python train.py --num_hidden_layers=12 --hidden_size=160 --num_attention_heads=5 --num_key_value_heads=5 --head_dim=32 --intermediate_size=640 --vocab_size=8111 --hidden_act="geglu" --norm="rmsnorm" --norm_place="peri" --norm_eps=1e-05 --positions="rope" --rope_theta=10000.0 --rope_fraction=1.0 --qk_norm=false --attn_scale=0.177 --bias="none" --tie_word_embeddings=true --parallel_block=false --extras=["capped logits"] --init="normal" --init_std_qkv=0.0383 --init_std_o=0.0475 --init_std_up=0.0548 --init_std_down=0.0548 --optimizer="adam_hyperball" --learning_rate=0.00624 --lr_mult_qkv=0.5 --beta1=0.9 --lr_head=0.00745 --max_grad_norm=1.0 --warmup_steps=380 --schedule="wsd" --decay_fraction=1.0 --decay_shape="pow" --final_lr_fraction=0.0 --batch_tokens=16384 --max_seq_len=128 --doc_mask=false --train_tokens=127800000 --max_steps=7801 --dataset="wikipedia_en"
MLP neurons of a small language model. Each row is named by its layer, matrix (gate and up: input weights) and neuron, and shows model dimensions 16-79. Each number is 128 + 32 x the weight over its row's rms, rounded and kept within 0 to 255. A neuron's up and down rows have the sign that makes its largest values positive.
A block is one neuron, or neurons of one layer that tend to fire together. After each block is what it responds to, as a language model described it from the Wikipedia text at the highest values.

L4.gate119 [156 170  58 127 139 193 132 125 130 139  98 180 160  99 169 124 114 143  52  67 139 115 109 110 126 165 158 148  88  89 143 108 110 155 121 163  88 137 113  94 112 142 140 128 137 118 170 128  80 130 174 211 132  87 163 186 151 127 127 127 172 165 126 112]
L4.up119 [134 103 109 108 103 156  97 100 153 104 126 142 133 130 150 150 135  88 135 119  91 124  97 150 136 129  76 156  84 136 161 156 140  19 141 184 150 103  97 128 101 175  98 172  97  99 154 144 103 152 145 159  86 166 149  85 184 150 134 122 156 159  86 166]
Section headings and dates

L4.gate73 [114 127  78 138  63 117 150 172 129 121 186 138 144  97 168 188 119 103 117 173  73 105 159 123  89 106 179 103 144 114 105  63  88 154  87  88 122 155 178 159 147  96 159 131 152 138 174 166 129 189 175 110 160 152 159 112  94 138 109 161 136 106  91 112]
L4.up73 [149 124 171 133 146 126  95 122 141 121 138  92  57 118 102 193 178 102 132 124 125  95 124  79  71  68 138  62 171 115 144 134 186 124 125  95 158 115 163 131 169 119 170 160 135  96 163  91  87 132 149  59 176 146  91 105 134 126  94 155 184 118  91 147]
Possessive 's, name-initial capitals

L4.gate298 [ 92  96 130 119 121 148 164 112  51 149 158 103 164 177 166 146 142 139 152 111 132 145 168 107 112 146 128 134  66  56 201  95  74 150 100 107 171 129 117  93 134 100 142 120 104  88 142  79  96 145 140  93 131 113 159 126  89 163  87  89 145 139  94 129]
L4.up298 [111 180 110 177 123 143 193 140  86 153 133  93 145 132 201 144 183 135 103 142 185 134 118 116 103 139 145 142 133 107 136  86 129 172  55 155 112 154  87 150 171 165  91 185 160 109 153 115 106 101 114 109 160 152  38 118 101 119 102 170 119  98 159 122]
Word-initial N fragment

L9.gate53 [117 100  73 139  95 115 114 149 112 188 138 156 143  89  62 125 143 101 205 153 107  86  95 127 114 136 142 119 168 164 117  57 165 124 123 113 134  93  95 121 126 115 173  62 116 139 110 148  80  84 215 142 136  58  60 145 168  86 168 115 120 127  93 168]
L9.up53 [159 174 140 192 116 153 145 137 129 150 143 136 137 114 144 160 138 130 137 153 113  83 154 148  95 173  75 122  77 173 137 131  89 123  87 161 111 187 125 174 117 119 159 166 126 124 162 156 131 164 135  98 142  93 105  76  99  75 104 110  91  91  83  58]
L9.gate72 [142 136 174 126 103 137  91 122 111 200 199 127 194 138  93 131 127 128 165 109 159 128  87  72 132 176 129  62 158 160 135 101 176 133 123 140 117 166 181 115  74  77 185 145 159 180 120 130 124  83  97 159 131  90 105 136 166 135 114 134 161 146 127  62]
L9.up72 [147 135 156 120 157 138  94  99 159 138 127 134 134  84 116 155 108  40 183 181 142  74 109 124  95 115 141  90  73 160 138 139 184 130 151  46  62  67 155 144  95 163  77 123  88 167  85 162  77 141 128 120 122 139 176  77 185 141 160  94 117 153 156 112]
L9.gate215 [113  96 147 174 155 133 139 109  99 119  98 143  99 117  92 105  92 130 148 153 137 156 109  94 124 173 139 103 120 117 129 112 102 144  98  84 129 180 119 162 160 122 103 163 154 159 168 153 132 155 183 144  96 138 204  94 145 115 130 109 130 155 105 138]
L9.up215 [144  97 110 109  67 150  65 113  81 135 131 160 199 161  87 207 125 100 192 216 144  92 174  68 113 125  64 133  91  95  84  74 125 127 133  88 132 118 151 170  99 107 133 176 112 158  98 139 126  93 163 130 105 128  97 138 125 128  98 107 111 111  83 103]
L9.gate347 [ 51 117 159 139 131 135 150 128 121 118 145  57 182  80 136 159 111 176 153 151 143 143 112 151 104 120 155 111 126 109 179  97 112 128 186 100 109 117 137 139 111  85 148 128 125 110 123 115 155 130 126 132  66 133 115 147 111 148  82  91 141 161  67  40]
L9.up347 [101 141 158 147  77 172 146  98 137 108 151 117 137  94 127 114 216  69 155 171 148  70  91 131 136 123 126 114 144 146 134 169 133 178 123  85  72 132 167 153  91 130  76 110 131 114 158 177 117 122  89 119 135 134 115 104  87 120 103  51 106 129 135 113]
L9.gate447 [173  87 134 119 102 165 144 138 123 126 113 104 122 137 192 133 110 130 151 127 139 128  88  59  95 108 193 137 120 144 115 122  58 126 108 154 168 160 132 142 130 119 152 116 162 138 142 123 154  89 127 110 114 108 137 164 139  61 112  41 155 125 109 111]
L9.up447 [126 174 122  66 224 181  63 123 126 103 139 122 155 139 135 111 122 161 171  99 154 177 119  97 121 170 153  97 114  61 160 193 129 150 135 155  96 148  81 137 119 154  98  72 166  59 102 126 128  97 188 129 131  93 118  94  92 116 140 135 165 178 109  64]
L9.gate457 [156 104 110 129 107 157 216 152 108  67 144 111 159 125 134 125 116 169 164 152 162 126  57 168 106  84 140  96 158 131 141 111  84  96 103 142 133 114 136 139 157 110 173  77  43  55 100 139 150 147 103 131 137  71 118 130 126  97 112 144  87 170 166 127]
L9.up457 [ 86 177 119 123 132 174 151 140 119 145 100 148 189 102 148 177  80 149  97 203 110  62 150 135 161 165 130 105 137 148 142  84 131 146 115 114 170  99  87 131 107 127 123 136 146 141 136 123 132 123 176 115 130 126 137  73 148 161 166 137 205 135 122 167]
L9.gate503 [128 111  79 130 177  96 129 158 122  99  94 115 152 104 106 160 168 189 136 160  91  96 133 139 138 135 137 128 192 100 187 163 142 147 145 111  79 122 113 128 108 139 174  93 117 129 157 166 118  85 194 143 110 134 151 138 136 175  95 144 161 123 139 107]
L9.up503 [153  78  85 123 151 200 149  90 168 109 182 133 137 104 119 150  86 150 151  82 138 172 129 163  97 109 191 172 103 103 158 102 149 128 172 113 153 124 124 116 160 110 101 143 134 134 118 122 131 148 124 153 113 134 125 154 152 131 117 130 176 152 160 186]
L9.gate629 [125 103 169 106 132 170 165 174 139 168  97 122 148  84 112 131  85 122 184 127 154 160  74 145 117 127  93 107 172 153 174 162 185 137 102 143  85 116 158 159 142 117 132 133 133 187 125 187 135  94 182  92 124  56 127 118 119 157 125 143 163 158  98  95]
L9.up629 [101 121 128  83 111 108 144 119 160 152 190 126 106 114 105 198 132 117 115 118 185  93  90 136  75 155 126 128  59 154  74 144 112 191 118 133 142 137  97 187 147 104  94 115 125 104 167 152 169  72 151 154 151 118 143  83 147 152 174 160 113 114 123 135]
Possessive determiners in biographies

L9.gate62 [133  78 148 132  73 155 158 141 144 106 110 148 160 139  67 107 123  75 123  93 122 109 153 184 167 104 108  97 176  84 150  86 153 115  92  93  98  89 142  86 119 116 113  93 162 129  83 123 149 103 144 132 128 132 152 123 111 158 125 122 147 147 181 133]
L9.up62 [160  93 199   5 125 117 137 135 138 123 146  74 118 135 111 137 117 110 119 186 104 184 163 136 121  84 151 106  88 168 108  88 107 114 109 100  85 103 182 107 196 101 125 116 127 107  77 116 146  95 150 101 138  85 119 152 121 163 141 129  85  77 137 117]
L9.gate108 [ 94  79 119 119 112  68 132 160 132 107  76 158  89 132 135 181 117 189 149 110 166 173 144 119 107 150 106 155  86  55 143 140 118 133 132 110 152  98 120 102 123  83 200 177 129 156 138 124 120 145 108 122 111 154  94 119 145 158  48 125 133  67 143 146]
L9.up108 [134 140 158 133 125 180 176 161  81 130 124 115 156 176 153 127 168 202 167 140 148  88 120 142 136  91 127 126 125 103  98 122  53 135 108 160 101 100 158 118 138 197 174 127 185 127 107  98  97 168 156 118 190 153 124 132  97 170 159 115 142  72 166  99]
L9.gate131 [102 119 136 177 173 105 238 124 106 166 165 136 184 108 113 153 125 163 125 138 103 171  89 154 181 136 120  88 177 124 101 101  88  41 107 125 117 140 165 125 130 155 155 124 146 124  99 142 139 151 117 127 136 142  86 130 135 135 117 104 167  95  92 127]
L9.up131 [160 132 106 164 118 136 173 118 120 133 145  74 138 157 149  30 169 121 121 158 111 137  82  99 157 208  92 131 132 161  71 134 117 154 135 156 130 108 183 161 110 141 111  60 163 151  64  79  92 110 135 143 156 113 126 135 159 128 127  89 145 154 147 155]
L9.gate271 [148 120  93 122 175 121 121 103 100 111  77 102 125  98 132 127 110 149 193  99 120 194 160  96  94 108  94  91 133 106 110 105  27  69 151 143 159  90 186  80 131 159 184 120 117 135 128 127 110 101 157 146 103 122 103 160 145  94  30 159 152 116 109 139]
L9.up271 [128 150 185 118  85 168 156 119 115  79  82  79 123  87  85 141  92 160 113 161 124 119 143 173  83 165 165 152 114 112 102 152 145 159 109 126  56 117 131  97 135 111  79 162  77 123 136 142 130 145 109 129 138  71  96 156 180  91 178  80 140  75 115 139]
L9.gate273 [141 174 152 144 103 156 149  77 117 144  99  96 157  98 112  58 128 161 151 132 128 154 157 139 156 113 120 140 114  89  91 135  83 132 147 167 193 173 152 144 101 171  88 172 140  92  89  88 113 161 117 127 158 143  83 173 166 134  93 178 183 132 138 146]
L9.up273 [109 104 195 135 127 154 122 102 187 149 189 125 114 184 111 119 154 142 171  96 168  95 124 131 159 124 119 113 105 132 178 104  87  34  83 121 180 134 137 124  87 183 102 148 134 101  90  99 118 178 119 116 147 148 113  98  65 108 101  98 167  78 166 123]
L9.gate412 [140 140  89 100  97 158 153 122 137 157 116 138 119 161 153 228 129 128  89 161  96 180 178 149 108 100 111 106 162 153 167 119 150 117 112  88 198 144 127 161  87 129 104 156 164 179 126  98 150  97 172 141 139 117 101 159 168 113  90 105  73 159 158  80]
L9.up412 [102 142 170 106 128 139  92 121  99 189 163 184 202 106 147 115  73 128 126 105 157 148 105 123 206 142 130 151 112 138  87 141 189  74  78  84 106 114 133 131 146 122 158 191 153 111 113 116 110 124 123 118 154  97 124 157 152 199 106 125  79 152 119 113]
L9.gate468 [194 148 167  84 126 122  91 123 163 146 163  85 143 130 120  48 160 176 118 173 129  85  91 171 178 124 122  98 133 140 123 132 132 126 159 114 122  99 180  87  93 144 112 124 164 188 103 118 179 132  74 144 137  83 103 150 121 171 156 131 117 146 138 111]
L9.up468 [100 125 177  75 115  82 162  95 125 134 159 109 144 148 145 131  37 138 141 168 113 122 149 159 111 104 157 108 147 140 139 186  97 111 118 121  98 134 143  89 132 159 168 200 152 154  76 142 123  84 101  85 158 139 142 182 102 154  74  77 116 127 113 115]
L9.gate611 [ 98  77  96 127 119 121 115 174 142 116 127 129 158  92  88 172  98  90 145 117  93 145 106 151 172  83 163 113 164 177 126 100  98 149 156  51 156 134 153 175 147 142 113 121 117 182  64  99 102 103  78 105 200 167 149 145  99 181 139  94 111 126 133 110]
L9.up611 [138  89  87 125 150 121 131 127 130 185 115  96 153 131 147 155 151 131 134 105 143 125 135 131 150 153  82  67 135  89  79  92 118  56 125 110  92 117 160 106 102  89 198 140 127 123 122 151 114  90  99 178 199 166 128 144 134 101  87 130 107 191 145 117]
Fragment-starting single characters

L5.gate75 [205  95  66 131 139 185 128  93 137  82 116 138 115 148 159 113  74 124 106  56 142 130 142  95 128 128 127  64 115 159 173 121 145 142 163 123 118 109 133 155  82 107 160 125 173 165 133 125 148 144 104 169  96  36 173 177 177 155 144 142 124 180 160 167]
L5.up75 [ 87 199 104 101  89 118  83  48 137  59  91 165  92 118 143 153 100 118  95 123 156 112 102 164  65 104 104 120 121  71 151 135  86  67 164 176 147 130  95 152  86  79 106 151 146 141 136  90  78 152  98 138 165  70  99 144  98 137  99 176 115 181 159 101]
L5.gate148 [161 164 155 101 162 137 131  99 156 146 178 138 102 192 119 108  87 129 151  81 135  97 153  99 164 142  68 112 150 117 129 117 119 136 149 127 130  50 115 141 102 173 103 138 113 141 102 158 145 107 141 143 178 156 115 186 196 113  27 122 191 145 100 143]
L5.up148 [145 126 160 109 199 197 142 158 134 146  72 105 161 127 102 141 144 157 119 133 107 144  98  97  73 136 173 129 153 193 158 152 150  92 133 155 132 106 115 142 127 183 152 145 154 105 114 113 106 141 193 133  97 151  69 123 167 132 122 156 152 192 119 133]
L5.gate161 [136 120 152 138 173 144 118 128  87 124 183  78 164 118 116 125 105  83 118 135 151 158  81 111  38 144 156 125 132 165 202 103 160  83 121 108  79 100 121 126 102 173 128 132 101 112  47 156 128 150 112 103 136 178 115 153 124 116 129 154 177 139 138 135]
L5.up161 [ 69 113 139 106 144 191 155 145 148  79  72 114 115 129 149 147 146  99 132 198 137 141  69 117 126 170 147 128 130 141 145 180 138 128 132 151  88 154 167 158 167 131 158  75 108 159 159 174 117 145 131 175 156 151 126  82 117 108 117 153 117 192  69 137]
L5.gate276 [169 133  86 147 119 118 148  77 142  93 165 162 120  73 168 175 101 167 134 103 140 193 106 137 127 132 173 100 146 130 193 102 137  79 117 110 131 105  89 140 132 118 165 106 107 133 117  91 148 115 132 114 135 129 100 124 200 163 101  82 173 140 155 114]
L5.up276 [139 102 182 156 151  90 138 127  98 106 132 181 125 165  65 113 160 133 127 119 154 145  91 139 118 187 133 147  98 100 158 152 140  99 230  93 156 158 121 106 158 109 140  86 122 106 191  69 126 122  91 119 170 160 134  89  81 104 132  83 107 150 170 153]
L5.gate325 [126 150 129 145 160 151 167  75 116 135 179  99 151  76 165 131 114 130 146 142  45  89 135  75 183  92 144 117 132 178 131 139 114 117 137 179 123  83  88 106 130  91 162 167 116 127 100  96 100 146 175 182  95  66 123 134 135 190 162 141 141 154 123  96]
L5.up325 [ 47 115 105 130 164 144 106 129  89 145 113  97 128 134 172  84 112 108 178 100 148 115 133 187 116 156  96  71 131 161 116  99 129  84 197 171 170 128 131 114 133 111 160 116  88 128 143 126 119  81 155 112 122 163  94 162 120  92 142 130 160 120 104 172]
L5.gate363 [208 130 120 100 108 162 144 142 133 110 111  86  71 153 134 129 134 124 159  92 132 123 163 124 118 128  85 101  86 114 139 118 102 126  79 132  84 119 137 113  55 156 142 131 138 147  82 171 136 152 144 127 132 139 151 183 153 111 167 133  76 188 128 170]
L5.up363 [141 103 129 122 153 173 153 130 113 156 127 175  98 143 157 192 126 110 162 110 107 160 146 117  79 152 115  96 113 158 151  70 163 114 149 164  83 159 134 128 140 158 122 139 137 155  58 144 126 148  40 129 185 148  95 111  31  89 126  89 117  94  96 132]
L5.gate368 [ 73 108 164  98 210 142 162 108  93 153 112  98 147  88 126 183 139 142 202  63 140 117 153 127 137 152  92 109  89  53 135 144  99 110 143 136  70  90  62 185 123 119 209 143 139 107 129  97 128  84 157 135 130 163 115 151 134 123 124  82 163 181 101 133]
L5.up368 [150 145 130 116 174  97 106 138 148 199  97 164  92 125 110 140 134 154 172  92 154 153 180 114 101 147 134 110  88  80 191 131  83 101 158 130 146 102 142 147 154 108 154 117 159 129 129 142 138 102 131 100 132  91 110 129  82 203 149  99 179 143 132 108]
L5.gate523 [110  85  94 141  99 201 125 103 116 143 167 108 130 104 139 119  94 119  69  80 153 123  25 132 162 181  80 139 135 159  99 181 114 123  95 109 150  30 162 113 142 138 117  86 133 126  99 134 126 138 119 108  85  85  92 141 186 143 149 120 105 103 116 120]
L5.up523 [170 143 135 133 162  96  81 145 144 165 168 128 113 129 140  99 204 141 142 139 104 111 123 123 114 131  79 143 130 181 130 135 170 157  91 136 147 141 164 124 122 149 126 143 147 112 129 129 182 123 151 104 111 152  94 145 126 127 189 133 125 123 124 144]
Section heading markers

L5.gate27 [ 87 162 205 145 147 166 152 208  81 164 153  93 148 161 148 174 112 110  89 151 114 156 121 101 136 116 174 159 116 116 165 147 134 163  92 156 118  92 121 124 147  90 139 120 147 124 139 127  71  75 210  96  98 199  96 164 104 149  91 100 136 153 135 217]
L5.up27 [129 142 128  93 114 135  98 149 160 158 130 125 155 204 101 149 135  93 112 175  91 143 101 154 126 184 146 137 147 145 132 112 129 108 104 130 155 153 172  89  95  90 110 128 132 139 131 103  72 147 161 166 122 156 173 101 190 119  84 125 220  55  63 128]
L5.gate202 [102 124 148 175  74 120 144 107  72  98 155 110 126 112 143  81 168  93 148 128 182  73  80 125 162  71 167 122 161 147 183  96 102 130  86 139  99 125 172 137 137 111 133 105 130 100 157  88 160 155 155 101 111 147  83 158 110 166 106 124 135 142 153 150]
L5.up202 [109  88 142 116  99 166 120 150 101 228 105 148 137 120 124 112 134 203 131 113 101 130 138 118 159 168 147 140 121 102 108 126  99 137 120 157 113 157 183 133 115 152 117 106  80 143  78 134 212 150  97 106 120 129 126 116 111 118 151 142 131 174  81 115]
L5.gate270 [141 168 171 132 107 129 142 147 142 134 110 205 198 108  82 142 120 146 125 122 122 128 133 107 123 169 145 143 139 118 182  55 157 190  94 129 109 115 110 132 187  71 130  49 106 159  96 109 145  84 137 105 136 152 131 139 136 129  66 148 120 190 114 122]
L5.up270 [166 130 142 182 131 135 158 143 108  80 154 139 166 105  88 134 102 112 144 173  79 119 141 109 107 126  98 121  78 167 160 171 110 154 156 119 143 149 145 167 111 129 142 122 162 137 228  85 145 132 177 153 131 174 111 106 122 134 129 160  77 196 182 176]
L5.gate308 [210 106 155 112 106 146  70 131 115  89 109  69 185 142 143 168 125 143 195 143 166  86 138 120 125 198 137 103 130 117 142  60  78 120 141 130 182  58 154 192 176 177 138  82  83 131 148 154 195 172 138  91 134 146 164 147 156 107 118 102  84 135 146  81]
L5.up308 [126 152 195 139 120 140 136 124 116 215 138 112  82 134  86 152 129 116 106  92  73 174 130 137 132 151 180 101  77  77 128 129 100 127 172 109 143 167 146 212 167 149 145 137  96 152 123 126 187 158 119 144 158 109 142  87 134 118 105 145 159  95 183  77]
L5.gate351 [149 110 179 144 141 140 117 125 141 153 107  98 130 132 122  81 143  72  97 157 122 135 143 105 127 118  90 157 160 133 140 150 155 134 148 150 169 111 119  73 186 101  91 209 163  97 103  94 213  89 165 144 103 131 150 164 133 127 124  88 137 103 137  87]
L5.up351 [139 172  90 138 169 186 148  99 158 115  92 124 180 109 141 143 106 129  98  82 171 159 121 148 135 130 128 114 207 156 183 144 110 102 157 127 101 145 191  99 188 111 134 135 159 100 147  92 138 137 155  90 116 140 176 138 154 158  87  44 127 179 130 109]
L5.gate461 [127 148 103 136 112 147 125 115 132 194  92 153 108 152 142 147 111 120 134 106 120 125  68 114 181 122 105 117 136  53 113  82 113 144 146  90 160 132 115 136  64 163 114  84 156  94 156 157 157 123 160 119 121 167 142  93 108 131 124  94 172 106 134  82]
L5.up461 [ 40 101 128  83 109 139 142 142 157 164 169 195 116  69 134 150 137 127 155 178 112 117 189 139 145 168 165 167 110  75 107 156 126 138 171  94 110 129  86 203 174 111 108  97 121  95 151  92  73 142 106 140  97 117 138 113 127 126 101 156 138 126  72 143]
L5.gate567 [117 133 163 121 146 158 122 152 144 126 107 124 150  91 102  97 141  80 204 145  94  97 103 135 155  98 145 126 136  91 167  61 130 161 124  71 120  95 142 190  95 139 121 125 164 126  99 111 145  86 144 112 110 225  73 121 152  89 120  58 100 126 121 158]
L5.up567 [ 53 158 171 129 123  85 137  83 104 136 141 165 115 136 102 151 117 104 110 186  69  72 180 106  87 106  77 118  92  75 193 122 105 171 118 109 147  81 129 108 206 120  92 122 124  93 132 140  87 130 165 118 152 112 113 137 126 134 108 132 123 158  99  85]
L5.gate635 [ 86 124 146 150 152  92 145  79 134 125 130 117 196 116 126  97  66  92 137 127 163  76 105 132 195 176 122 153 232  96 121 122 164 142 111 115 103 154 141 199 217 164  93 133 143 104 133  89 138 123 145 190  87 109 117 183 115 183 110 110 142 120 129 126]
L5.up635 [132  82 110 107  85  89 175 117 144 105 140 194  90  76 117 146 119 170 179 145 190 155 176 144 107 106  98 166 139 128 101 160  82 167 118 136  57 138 137 118 140  85 108 120 148 156 108 119  78 123 122 177 104 123 150 133 136  77 111 102 162 140 141 101]
Possessive 's marker